Part of a small language model's weights.
Size: 14 layers, width 192, 3 heads of 32.
MLP neurons of a small language model. Each row is named by its layer, matrix (gate and up: input weights; down: output weights) and neuron, and shows model dimensions 16-111. Each number is 500 + 50 x the weight over its row's rms, rounded and kept within 0 to 999. Numbers have three digits each. A neuron's up and down rows have the sign that makes its largest values positive.
Before each neuron's rows, "fires in" lists the words (lower case) most often at its 100 highest values on Wikipedia text that the model never trained on.

fires in: "other", "new", "black", "blue", "others", "early"
L5.gate242:545466505427396448495444476426555464453461489414584527479557441514531542559482451492566563543485533439489489544501431397596431506505519549481416398454555533472511509471454580425527484438425561511486570401527551516549550506531466462552559423469484513512500531383529480455459551527432519494
L5.up242:516466451444515547463535469560515478365510477533522456528517495508470569506529529523513575433506454431518526501471495556436437513535465520493422522484395500489499579512515474490500467441465414424603571503445492454547487492519508501514604562508545518436465484457402519606523532451418503469
L5.down242:521496568473543430497523497448538443575614463446508554437555514506584470532364456501392503468533466500577538472550512481479575479492546475488535457493573537507551417474436502557492540501476598528448453501558429543513554449498605510523511507487498513555477551557529447407548515539418449496

fires in: "in", "within"
L2.gate117:557497452454452515462525603417533544589521495541501482523406569515426556558501456504552498548447483441475465464481528408482478524588512410468577441454464435520589527538499411384492448466499579439463490619492494479451419527454479507455488522464460486486481540428460527477539497585452427462
L2.up117:531509481511491525486486490546499478534527528450439447506550512608535458543481530487492447567547446490573513553494482539365498654497508498496455590483420540449581528473452504475387462528423472477507469436525469607502466536458508485510441496550474554437502502518471506513446460534473357485
L2.down117:485502519456460509514558546480402591509500514596530511405527549450481594413528447533512538492415543516473555464431521545517526463561528523553433499496545524485539484550651461537506509439616566470499557494512520421603487523590453405567519545489488484450494481494412509481530396474394645457

fires in: "she", "they", "it", "across"
L2.gate209:491505464551609424439475472497619609555536475469512417427531454547496465427502483478560473563608458512492596492486523464671497512492573503562491554570477486528506525471455466526514491465492496546503499493491467480456593446535484558493497505453559561513524552469459466485590576505463525592
L2.up209:414465463519471423441529532505523493573440493441448479605567529402499455561493526426541569479533481412422495440415543481621504485568521480523539563550498522532526458520480604480503562546446600482541543501497446445463540475447480544407580448478552494581486489446499458553530549558539425507
L2.down209:458578383467411474510520510535491629468518521480534569558532495567553461516468463521519548533428479518445449599531514432411444502408421521575493467545463470514410444446541548465493445508511478524519520543573538455468458523530579579442462566497545467499485420522562505468521361507501515471

fires in: "the", "that", "would", "this"
L9.gate291:512489511497438496483463445464566534507523458485492483419541521546591543500485591491523468528467520511517535473422517449548497424498462536572499431520491499521420521528470306563468526517452549551532408403552496504484493487520498472456513447517587476488505492505446530551508409486494479424
L9.up291:532552519620458487516471509518484548493531478538566444495509534548515470508596507459484496556514433449435557546498477502530573552520510552389543452494505528572459555482482538509528548508519568537484510485481485443486517507429562485534500553432415534600532505506550468468557467527460531475
L9.down291:452512536406515552436437507520478485528459550458549397577565419491580421487478552512462524522584519470470517565488495530498531492445483486547605490472459496495569520550490464458471478484458503464522509548562478428556584527550449380482488516540491484455459518577494443481538551591540495572

fires in: "at", "in", "over"
L5.gate82:506477465479473474563459476451500525482534510546568453385531481561404503529550528494506490520435355439637490434432475525461506524598521532503387541547553545521461519426551532485564451428483517692455492554647481526496531444427381498497518513470541434441506521502521555501470495547531526548
L5.up82:548451489584483458474391529480458588560540482562532509513510492547458639512525520510446535472475463490457565542554481439401610462518464552460467466527467513509579512484471453541449470545530524471462488525527523503520475547513538454529505428591479460507552408486497473534587506560476561469
L5.down82:508460491506426472484578523444486547423543500581615554454453418497420407567431432595496459467422535642526402536508499431524584569469491607521489442503467422480463551463630512504535427486455518454473438460470498473487541503451495451499522396438495534508469416432466529553562455543474523479

fires in: "she", "record", "was"
L2.gate194:444529454409463524474470432538517570542568448447498483510459460440555440623500472486494548387472479476522488526490431560476524596533610595580496483482463506482444532501605563410535552518525414372515543491482475417534491498494619488406379492478512441436518417474539485476509535548506420548
L2.up194:445410530541483527359457477543517634537428520526553585421603498521558460570457497532465505556484448447449495493524498610497509516596499436564548380512533515542512486466492537434552569541533444457512464527567381492571512447503513481484477469402497406511480544459549497490497534502559477505
L2.down194:462443479401479544424567566604534564510518516459503426472548576600530499487444555546506447466404459499575416553508507522414477518502485494473513609515548535486431463514484545449521447484571575391592497488521540438498434491410431503540536487487567561588520533453484540500447426625439453484

fires in: "have", "been", "used", "use", "has", "usually"
L3.gate364:524484487447511418451498529441455532519480492453475505556486451459538579461563569475484493592599506537570461463626397426481498553567490480487480513440469578458579490574520460462515471553492477499515490542416528481442482558557601571564406570493480382442540527487512498484534488520472465374
L3.up364:558435523565516531496528513430478656532478563392476505559422484522554428443563431542476518559506569474513481604513514580516536522511474500586489460540494510489540503462520462485442493482543397491475499460505451502509530463513450447510515500539539529528525473427492493438435387537473517516
L3.down364:490498474524491426571510455564527460508469560547500526510559512534539486425446481466499459504473482465471487440438549465509465544493492528473544512503495476487479553524486555461503458569486560527602508570478531503592526541530484480468461594542475522489524451453471589567489470458425443488

fires in: "football", "district", "footballer", "basketball", "found", "founded"
L2.gate205:591491485477541470430541529467563521483550528573523483502504573511463461455510472563485496444440501566552467478469468515453492464570387493532491457465489481483501556485589469514432612483403443422427492525489490451407415410528429544508459450502418589500507400507530507551547561541516518473
L2.up205:510503519390590460508468535461595461515477509507472433571469515508499546571406541500456550450467516517415590432565560467459527549485487620566504549538587395537482527568493473602513496524514607426462489456468416548443530553549477537538541518536490495582557500541480467513499474457451491504
L2.down205:535457546553537562443515426497511470503527449510497583547508512462568466482621561485557542539481490462514391524477472535490430412491511470464525423413409593457501415446540522489460500480391368569535473527555490435593506378466535569451465469565471481454409485419524556457519509561531380546

fires in: "an", "having", "any", "km", "another"
L3.gate377:543469511514541441498354491571448513491593508495531438481520585499546429501518416565553436404539482499471532445529422489580455463487504553519561424507546550481462482526492474513536450537450537556558483458507442475459480500541542498535600511500469449520480588441459389589465463550473518475
L3.up377:570397563498553513500467473551450480526568491505510543506539511531485436574443454430441500579397477431559558540515529479551537414491522494565537428538486467482434466576523525445542510580521598586503568486463456497530547514585549460468505458507486502540468427552427455585438469397465555516
L3.down377:484516379466500507486543569452535495560487564491485410424403519508537502410537481530563533515498589509395440570518492530476525518518429591491448520426549486533554520575505466544453580520566447411547363524551444477428453518453508437498486547548544365514507561519583577379499569531509546570

fires in: "with"
L3.gate351:539489545593489503517477542449466508562451485466446537497552568496455525542473474492495507504511423538557479364417440516466524568484525472479442540557526593472479370405500432497677471522558509474582502526530626548472514553436507429562491406518503530441430492523555553534524475461517426457
L3.up351:575549488502394537565565612549586490457523542613523421459496548472474549458490482521542538556519448570535397555486579451502489523548421501491512610418570638505466421509542522623536474519600575448546441462524477498474519409502510486457442470403486449457543499545465585544605509488553535468
L3.down351:481400587485533480508457479499485539480506509511522452478488539547493467472492412520405534520481531492497537487471435494463475485483413493503547444570477432432612533377537584486573500416463461484504462574454532550640513608493417462515520485552515491549449467419603436514551534522493509529

fires in: "of", "republican"
L2.gate15:457515481583450602506462411528449437494460535525439542454441578536387561566582524553445522476539497478444423472515538477510443549449525489551525411490466497570398510490515501510531467503485507521471446485492401567544499458563511384472527510451558518508514669416432473431469442563544427490
L2.up15:531514580566623573542461436537441442539556449553494471382540508552463458537491526563482578552567529470555501608544544440518565480572462491429520510501505519470470586448444474514496456450489598477537598484460538455570553554630477440496539523427464391428470586490424505490517479563523435518
L2.down15:578505471469464513513436504506443471525509467507437540556409428519531454566415461580544460505458485528522504484481421544413456498562513500467467503466561496524604432501567561513441514489508484530491458524573441505549490479514554414539440546547496549545524435440513442598506491412447485479

fires in: "were", "are", "was", "is", "areas"
L6.gate25:567425504468434382433494501430569483512470548436466479466546574411507536461596443401488418430498474539487373517457592536516482475508499542539453417516562487383468514519502443455355529534488507542500496460459432489569572487606484491478474453533508397447540493562466456543524556490476490492
L6.up25:456512522561413483436463445500561446541560577400546490496478560456583550479527424510430500520502577570509524500397574572445426440501408496574480463482525502413564486506506508503510583515568484513556463426582508492550497410528574516520390429496433396487538412497456532491564454430604434517
L6.down25:532553447516483491488441464472442521539575517410466398487495556482572512491519439597542396465530516536505377472458517541640446504615484530473514469501528546566438439555486467528470505548557504566535459473501516457514568471485455523509526433505586457524518480520478567486468483375557500461

fires in: "in"
L10.gate97:563446455440530463447563564471555430478464424457511507482486451575361533525453452552450416441515490456499454539457500476498486538587496463494463484507502494516471463570572425441518488549571465599491383541454602502519515548454527465528571466426570483515503449505488473563544493459402389449
L10.up97:537551530431500534402508438557533573488450480488528597490481455521553543419409441521494468497540445530555544569342477496529483523446489481493566468527442470453567516462531463477379556494567519493475487445572525487527540527444508502477524492444510474460564480482536421540504512422413449471
L10.down97:526457469468522445553428567450554546428475462593528518523572519484486514459521556518426507526476535460500459454588447524468506491522482580463461523459609494528424466560514608537525445532566491500449489414515471505510554514504448502506463481459485524555528493484508543480517408474538515486

fires in: "world", "south", "music", "catholic", "soft"
L2.gate112:434554548464556528465568497494501576439446529515443538408563425553504520480432484493629499446496546471536447425462474550494419454484586567618536504426485508488507503571452513531570557558495503512507432488523386510451502538536534551565502507463483440506584522439451519513497532456457501431
L2.up112:538457511583460539472468536491469469430575544484423447437536455586476514461476519542592458437575619467516473514448479473544535481550499563578484478460543463483577532559595522508605449583567456537480431434514509499492491469480548595621431489389479493605508549425503537517503537450541526524
L2.down112:512539542481462440589483493463480535478474490457509577541496562430508533442517491423415460477425436460439468482545445437460561468374452518423517451479468433534497543372453511520522444509443546523571603575492532518521447561490510483495522464590487495540469471558600499503509536531490495511

fires in: "were", "two", "was", "first", "wife", "former"
L7.gate13:456412469462501453494467479472498487455464540516528503495447513512642496439556442424570486490549519548521544504478507515550504609566589527528488451463477491548356537489470410428515599441503595485565467428496507574622526454431488518373490433460471543525492506460508469416442477546422462461
L7.up13:430494595541518519429368437522515474566449422502421506438548548441550495514491498475521480481605516516450471462531478537461590487502498524553487518489491507448571479478425451515472490481555516525512517437538491458494536427477488593459490448634532564527532560512536469456498538521587480436
L7.down13:519493452526429520485561480518489516433545567534501546505417454535500502534559498384488472508536452472553513427534542460509430495571596440487474552414514496491451461500467483518507528467502486542538497512476483634461627425455449468515573611533559557482557510475514540645464535545467477584

fires in: "for", "former", "forces", "force"
L6.gate294:527405460527411474491491552474462471527560555575593573584472525524553526504571520574502466549501450488540462481497485496439608585390528520445473506434427408462550573540466518516431476534487473488486511530520513540468562459598404569509474462514485605473460448394548455517516429486477548474
L6.up294:562482500477447514569610547496470525525520577481500453474456427567519456471494467472556446481578511448598443561448455572643543534551501545421479491425555503453496504398430433484473468497639558491460372484425516533464514556467487537478538414493510528565453396473464564492490518473464568470
L6.down294:592482442637473452447478578453479422532522500495505542557537496606448508434513568534531504478510482503562583498453512532491534504454492522516454500567381349443449537522579522582505481468566488494443377508466505460453573521496475456554535532443530570504421476478493463520502450489456503521

fires in: "an", "any", "another", "ann"
L7.gate196:457458476544547466560607552468519517516538630588614413457453426433521505494508502493513496516540495474523534567503522508483415514527437500438512439546501563427369493572523519525470501472459597503517474435503604522620504490473465392531464499405451567434471489513379490450500424508610471536
L7.up196:543446421475495495594513513459544501513586518480533597440566476478474458494522486500563457481419513428573495557431492533500570440515492492381535452477483479373475524479499543520546513564473539471514457467450511455449552488497584501497540561532509402502521509579582423426599498523462557420
L7.down196:441482536469498589466491477559553581529452452464387509515522531502381503458480491566513473547526579464448561530539562581548457516562479486518551474531570507486527485471547500530588462469584525515400483437583493529478493467487466503576463651587560373553493559471523579482531465492545623411

fires in: "with", "of", "germany", "german", "by", "as"
L10.gate285:447502485482495456519507627447446510435537519416550456514520529413562518544585525533544543487544453555478433492549515550493473594517422393443531440515476467548467525481566490503489440502463481541479520502488444569569515523518364449466533547498524520481445536570508471532554501483543455430
L10.up285:562473551520489563494465345516574577475501537520508527471547565418437460552522656456474455504462473474446474600543495478463504584556455466507564445534502520436396550447565552502450402468494619461493479473374449522575522492535469535480518519457458504482424459554498503460533567560510585564
L10.down285:460524509493452596470580458531551494551481474457485493508517491523452569523407512416463429462497511523609570485442488490533530524452533510514528484465512514537584478420495447473516443551522527497432513494550563526336597520514601476438576483502530445454551461463478550479500456589441441545

fires in: "for", "and", "or", "to"
L10.gate421:563484462416522525493529509452505526495571552506503465512533513506479456557516536613467479534459436501593443583526477472462472604465399516468425415544456459494484526457428408501470604508593514519530441554458555518557455476492523419572465463568430568595589465532562478448532489450427598499
L10.up421:569485454622414614555507461497470456496487486505411547505489487466468495519498445511533521551439540466507492494575479479476478419495494462483464484533514506439541513501433547540438481506443509538465441468527494527461599586477422513583612515445510433424497489481501530479476434503452559426
L10.down421:452591642564475503460473512421530476627524495359538455549457464557531466464495467541452471483524466388502550563508572524461490475563497432519534527532454497476538567525618455463502508539527522449531455472566483514564491468578536485575443503518447473431519492523573536504482512505489488461

fires in: "national", "group", "graduated", "groups", "ground"
L2.gate140:490464601531537559492466525545530553539452403473553458450488555549505507552632505547528584375491585465544500554495442513502416528438608538531499497468463426588550580574436456507482439417471524540442531528533474497560554553441412503516564481460457499541440459438415541426506411503571548548
L2.up140:506422537528530407488460519550507500497493449463398513515464527628467542563566466542550534449481534471503558522488483554526427447471496552547433450508508499542539586523451415506437444503551521520555509493522500493589566564490457512437565446610381442543481426492495578543534534558569499470
L2.down140:464583448420517539542517541515550538527535518404547487523552515468556439494446488407454464534577447503449542476527521486506534468512460462462549483481438442465411426429523550588463505527428487548477508459505513460462524468584523533535423559569467469595500485441560562437420497459420501500

fires in: "was", "record", "records", "had"
L5.gate370:523479493505535396454380460521581517557424453447524499438496581580437553503456487524496486423505517493451518525450448484503447498565504521526485480539468594479457516500492500460522428561466482519431516419523536470501545478424463480495419527486496474465583541416572466487481429594481365442
L5.up370:482402538485517482541553449506469587621478542540493460501559539402554511515461469476539477466380424560435499533444440463501451545451529481536510485478453499448483517490518572415427470542578579421524486490421469567566538456573503538493454517416515525477559500426537516622450509491473475475
L5.down370:447535413485459535581496497453546503446509426479478518540410471542506476519507480522503528523545468440560474420507489510493519534522399521510452439532524457463467503569504425476528513510441465446518530424641477564454557455487415547460443556490490530536536571502406502456557531485489643600

fires in: "served", "used", "worked", "record", "included"
L7.gate94:411445471505459567489507465425506522610505535476489544497535494534549491501567458484449539529463475416489464465437539523516540422541625410553442438445479534532439549490513533563558486547483593527453519523585463606461450460535473544408507460462481518484514557488442567456528562503515455601
L7.up94:435494546447501514491470440504533604505461513543520467498567526554454376534489456445555485520507542525630546477481483585473430566444558494441462547537549586344578468536523519456504427489486456505504498526507430472484525510579451547426443478453532544463547512512528558474482480504518473497
L7.down94:490477502444565500557473400495493576544486491568533430511482589586494388444484465465471557408443596413444365464492531534545512451564570469581466376451519494497441498439516481441548528422557533494572520488609536584473465494481440506584531498543458558539492491490487576497474603494476563555

fires in: "or", "angeles", "original", "force"
L2.gate340:457523526390438405469539488541547616576582572619542460531448485504470619545475576534505503515497468567532470509533442500526454491523488515476533439561549487508561563469552382516514367502511514474471478503466542616551491450495561420531470460437485473490507553466494591539493525482496545419
L2.up340:551543489475486490486547403577515534540595544542464407517424507466412520436503561518497412468533477616530504493517356523474475534499404506462628362370494499482475587508587426522505359522467540500522482545482542489446488570452484555478488485407535514441548503490530615597552509500485576502
L2.down340:435527524546493586418507488496437430448476436514571445514493467485553531508532513508482529527465481412502480562535556447586444396572550520558431570600383551529456509485410555519434599409534515532453499455496551383421495538480508549491501522471491413536496492477471462387483460474503485585

fires in: "east", "los", "early", "lower", "western", "300"
L10.gate192:536482447469555453479447576579585618515531508479425529471418489510508421420466514590457534517614462449510522449507476553499478519411451617477542452495492537537551401455599474492518462473497565466503494450482552587524569466472448475561415492415519619504490466492443439436461497484503456531
L10.up192:535611437444519586449469556504480587489522550526539373390537477535515458497534563518538491503538546490511489551482452529467507530495457486421535449558544458523482445519520396493481489475493385445622498516462449393461486551494483491526496514478502583478509504564480504519489504491524471538
L10.down192:473505560502566418562509492551536562440563570506601517458507450543485580479495570512573563448501499512378530476477482510532451443429475466432559514521468531544438590492483563539494457484566423581435394424522531493608456470449578498576537409507583444552511497515545472570397475479487547504

fires in: "2008", "1988", "signed", "1998", "1968", "books"
L3.gate158:472486631511540538527468463534508488517537439500511515513466448510465508500506501422454477434422506570461413492558488538465400507420436505528503502471383612551497596475434493422436504445570476519544403536381419464464541500467539554422460584516452488475502487580439507471501566501485598566
L3.up158:348537552577554648445569510545502430476475486505495533471468471489528450496426458497495497505522457504528460480535610428482429549482464502588457524540474442500517474593463456419563423560478516475578523535474512518610530484462623539509439563534534478523425484483420499530493565577460472591
L3.down158:546519430520553428519514512599531523533466533506496462518606488524461510489540530407426591519515513473572523468453565623534571486512474493419534447479501504448481465503491474542520479498493462533440452523526609475482528430403457485516536439542408448515508454559503547538475417410553428543

fires in: "of", "security", "independent", "florida", "taylor"
L2.gate319:513527460542538493477534484416564431507415530529517451496525519464529510483464514484497459589573510426427563505540553567483427468538594510614491563534388488488498457509491527494590418565495484546464510492560454507629552453510467444498405468502463488449576436464501429510438533420477478535
L2.up319:434540528574539541431472394406478504474519595447451546458500518410545517429436599533484485626467576549515491513459551537509506458506512475601560546497426520469522534511492426500489511574619505562532572582432553458525456415433517431596562423457521516547538406489585572469549486449521475544
L2.down319:501460526482452533540596522560533479517498445528572528516489488526496427479489449443448440381465548479431526473588518422495492411518457495537460524490431486556577481483507582465435470450406544458477504486561446464509556573553499538403473491522411586514503553547458522429481442564588515516

fires in: "at"
L5.gate353:541508524482544436553507485551536503531507495504520547486475551572427490566532515448525533424513505534586461420457522511514548470458399553536530536527445556526498539508497529422504494541532446503527452484513505405624463459549407564601489394511453541583417463498508470513546549542469480581
L5.up353:483505533443525470524529523461518531504582516561606483509439443503528476525490460561439613536490509497534461525557453541479512440500437375556494417483503493566546529572530440544535474573523634544510529648486551496528480520439495525503466526396516486533566486496614508612621515478508532488
L5.down353:538569495493478477514471546592470515514522416447507482495393502603562454517515500432604408460517468569532528598480489436562462567449547598485516455501467495554521543458426517550523447426493463495602537476512503499527463547543482436427554497546413481392503516591465466497414449470479486463

fires in: "he", "after", "during", "when"
L9.gate412:526453513477501444565463494570465419539498432360601441468515451488494567520493429501460516540484442563491578519427589460482520496503457482530617443477444495481569393554383495530537454545518583480487510482558483460445580472537593432522516517588459580480425475631511494503463521495548496527
L9.up412:546531442577561565380567507474531540527520485550575497436509487417503428425563447460533535450409406367483470427474550469486490467545522492499446510652523523501438572499510534542433460511542571523482577503506523546488498478504587486459567518440493503493539497525510508418436450585484486499
L9.down412:478430505465516442509455572541453442420457499497506391567448450553456564452450463529462476561420490581537549454514448488480501502453517540516599421422505525589502503502456464462490527427421565555496495551410516403533618468570497584614507465464488546451515489458535407550522450535534416513

fires in: "can", "will", "may", "would", "help", "coyote"
L7.gate422:468539530399421525565440503493456455561477474479565531476521437607446447457531495462577462523595423550380561437550481504514518557514479485445476502518458557502600503426468410539547438513562541518475526492598518504502489492491514435497431487403543528502553506547402419471494489536540504494
L7.up422:458463451572464487553392511511474545531404479446550490520379422447572527554492468509467481528547445546447490519495509522468518575524443406451453546558516490476467422558467406489504516617524472530480524567527541547520507404525573480497442469479550519456526502631527437438457474454430545473
L7.down422:400602583481502523476556436444510436578529523488545447541542513454499505488482540461500520507417535497506536555475497526507529534509510488482486499458551569481517493528462465479646529521486473492471477505514561450468501446568564502496466510665583451393535603436434534529495492535424507439

fires in: "round", "country", "ground", "remained", "county", "represented"
L3.gate212:496509515533438510463464467472444494455432615516437573550557455492477476482530536541512505543627560494462589354504473542541529472579471589464549482554512497432537468544473482523632491516474549526393411441425490572460476456541532514565494529491450522480335485500532452440405554470450541500
L3.up212:474573545518512515542462469510512497557455506463468553505454504515448449546498584489572514371544461489463496427468401553548497538485419514514526448507489499438468445563609492480565523446544554562545547525440500534514522462477449527541477480488590390474436534441496449499489603443519596472
L3.down212:505538572548402571529580486544503521590626489595595467434451564451495523442484520393400526513409470417529438528476478494491510518437512401519499535433439547573505491530475441517457499507500520535501391406575431438505489435509458527422518442458509513467550543500482531467506455514498426541

fires in: "a"
L6.gate303:421548504496534487567398485475511512559525433466508499501480509459526492545609541494495524454536501508584521484555494602508469615496553516504414481519443531493502521513495504449443468531486419434485515462558415577489541557549461399419436494484512537464486552504456490483559522575424496406
L6.up303:510466596515442488474542474462495566542565436535552558395548565444463419479647498420505466520542437493455423430485463509542516502541512515577439547552466508489486546508494462437499415514454449560550529514507520555567542453539517501467478423515505492502440511509556574526511559531464439481
L6.down303:504523444572490498468559521522568469554525549436590490432464480507465500462431488537524503454543510540442465494449516508442615432552451496467534458440536453416503364474522477600465613584559505472465457511540392451539549472465429443501525579547476555453436460552520534516445464419486509520

fires in: "in"
L5.gate383:488519600498450555524395589529478549512483547484429456516498506489565575512594490494472486523448407528442473467516454566548454526495516474465517656566499482502518443640460465534499484536474554424441525512537520636477527511514503486611476564515466515499407513520458424485487625530446516551
L5.up383:495542529523480514476491633499458459474505569480456425485477436581534550473555501508487535496491501563548479457474557525577490506566493489462517628525494465558585588605530491541549428509479584489524418620494505621506518479492563486516492528587485405380493493530523493436491526497484441515
L5.down383:518510444487558483492573379554482458479510510560563558444502441502447525503467497528538467436491613498506493513418499448499532548465444494492487477479566535443339544411567506387466373566554491517504443495464555381494543447494507549459479499455522515502493398532482531478609527404526530491

fires in: "had", "training", "track"
L2.gate156:542380465461526459394493470421505567505634474555433536521536578447485492525416492446557514501515544456453474530517401556445430460532486457455546587523538546487505489528485500488581450491454411562531510495592567531583495482595456517459501519619502470475504465553587484584529479479608449454
L2.up156:443462553439466522559534416501571450470513483511435499435463468475563517527538544442544514563558555478423493578598505590448436545513559517502485495543527546494457566525498511499517446498455486463537498493485489405544511513560522493405557458513584449590480480484516446543515420489473484459
L2.down156:584445486539453500416510432456541479498532542535496444538471517465453503517476491629474471413491528476536438461460519403475488515454477453465499517492502467530546447503497442387548495549466523547544529505417409411460516488440514492559482521558432536393500454466475605430482486469448545472

fires in: "were", "was", "would"
L3.gate148:650497588542478515481475453498421590581566562499443536461498500483387507456449485526563469483514426374453503537561438535555511511514508475532531491527539552536503556410463482567499480509470576476467590505496607439583440504443526508513524544487502527517499514441427560532509555555494477369
L3.up148:493494556548451535496507431409492603502527513513459531474571606481496516448551469497613566567496474578416511528512540557561498493556489474522486503478488551478488487504472493549531517438421443490568388485523510442541506514529498560573441489576424537530574479421560510471574550572470522503
L3.down148:462578458480533414438528574493473530482475450410540464553439477550495554472514412564456472489499549497576450515418530464468520529440538395476452498473521458441427540503533414476540566557537534462522464525515503482456563478497477399521449461500515528495452378555470591533427430433578510547

fires in: "n", "director", "candidate", "games", "population"
L3.gate147:567536434524479480448475488424598568531561537456478584533514433481438553448482426534509553465559485485499588460477451469419558431551525555452531520466400493528574500573492475528425473494507573507552491413424491538465472512389483518513419443557595538507519498439457441445552471500551555490
L3.up147:512443434491558502485454494457518418607553529360468517483531473556490543542440423496485508458490494468424516583517454466428434512587536503503527551425462539457504466605608479463527431529540440493546561472482492424467555569430483541556492478559581516434477586503472464468501387544456525514
L3.down147:545570610522521498638500397544486460413439522549505453531479536421538478521520473480451479440339528477447473440481390523490526464506488465581573432440506470483568514507494463440490514497399567446497537461509484572522520601566485497541600427590474474554460507550382383488574565512430591497

fires in: "in", "during", "former", "of"
L3.gate241:606531546514427436393530602508467477475439554522424420499519555511494560483550520542500493497524451488526519483518540539518521551537583510398420504461502471574505431460437437562489498570544486593467457556467505438398533441559455478553479551547575450581481541458499404480540496552555363460
L3.up241:498521437500482450454521437426479488323363527485491538457451406442519454472537431580559522486489419498487495540453547484467472532541485501513547489507434488489448471423441467460479539485604512441457446527507457517482543572538497497411485493377442536446487470470457566425469469507442503511
L3.down241:625490475434518505585526532554473490491615449492474541535492426527530440503450442561444508408430518492451538370550491599564517413465510498425556536511535512421562511526560521442473437541468549512564471508450496495462487467458484481590461525476494413455425535534533500507490525538499575494

fires in: "railway", "station", "railroad", "a", "air", "airport"
L6.gate290:430597518405549420532407492450482491458479475460561514448481480549532521459472558425430548476507516484377418491474496499481487569478517500545461474568468621495519547530507485453335550537423506507593530525551501482568425386501522411439466460439469507508501545495491462434478491455525559489
L6.up290:412492595396490485471479432537484516489553545498530527517477528484500464437486529490569533501401515434453560431615476617442530497546496546473395528554440524498586496546582518432458523454467525552383445421488496561550542420538454477569508441498492501531531453577431433481515528523569516601
L6.down290:498494473403576508541509572485508412561471552509460431482461448474566546486555596476510522548479522500541480462470546519477467451467449559464510479487547512465594432427537463535469484586487435518474509619611439475508584462482438522499446466457506537477566575505440505486593438489425546465

fires in: "had", "has", "would", "well", "have"
L3.gate340:486562424425505468533514544411523433646571466476476502442528542474429457473507528491538448520517640474394528480459491528533404556450535451519423493543530525414506480509434457483542569637456580490513592540468603487493521563566495450551445483507473401518613538424432480433521478545522466530
L3.up340:516422469501482441641429449399501521571499512361533463516440489487493475526535452413497492550527527427498527546551531506492516481538511457606456446548470633456453591515367477534529461561545568561527517490538644450588508470539455509531461541504411522573660607492496571518468458457491418579
L3.down340:524500599547456490503473472523550425563608545572433472547584469522520502530502464549554477505492459560481476459478553531479485507441479433507491488457550421464476436418424432566494608486465410468585528472577431448512459431516578522463490515548516482442432463527439592576534462411535474578

fires in: "history", "home", "director", "high", "directed", "hbo"
L3.gate335:512487424504450436573412425507596453438509555488466500522502552509605405581525467493477448587473492477561442468531547570500449477486560557500532459464547500361403573552523565517592572422479554466427514521528572480535513541504521381536449515575555413507539575533429569554479563472550473486
L3.up335:490491414540478498504379460493490467537485517614535470458619563542482598569516358498511473434490439460444415534545461529504542519565570569506530562489533421475377581572522513585503565395452575495570528435604428487498485513476568515486487522491544544578555470503516500517522555576595557632
L3.down335:393455581438501489604541443561454487510461501483520499526495490496524433468481478471497494409562448573469509511542551452503492511564555452467487507615436448518632544481517538466564526568514436394532417536464596501515522513493513488544494530542513449450421494451464479515573458440544534424

fires in: "released", "held", "established", "found", "basketball", "founded"
L5.gate284:491450394464481522406459490454400476570485479542578469508452516564467482544556534495530544533567478603497493400550425500459507459553439511525492521396564537435525507541443454612567497506480507428456525439523470497548482476410503536497586520543513484441500525534544553581497549469467418443
L5.up284:588477424481487415512521560453380449512498421387514485558531454550450411588526540477462523554488437505476546544521577471412502595587534515500614546517494540552563554556478387479589483502419494547476456579540523525525538474552495446524578489542547572465490529507557528502514534526475514488
L5.down284:501585579517529586554510424409529519559544542448544442526470515531480500564530532504491513488473506449483526431568482432501547488429548386501441543552406438462550541491624442468489544465546543435496439561389528495439494516532504504457573518472417574525638442516437498476496548468463480562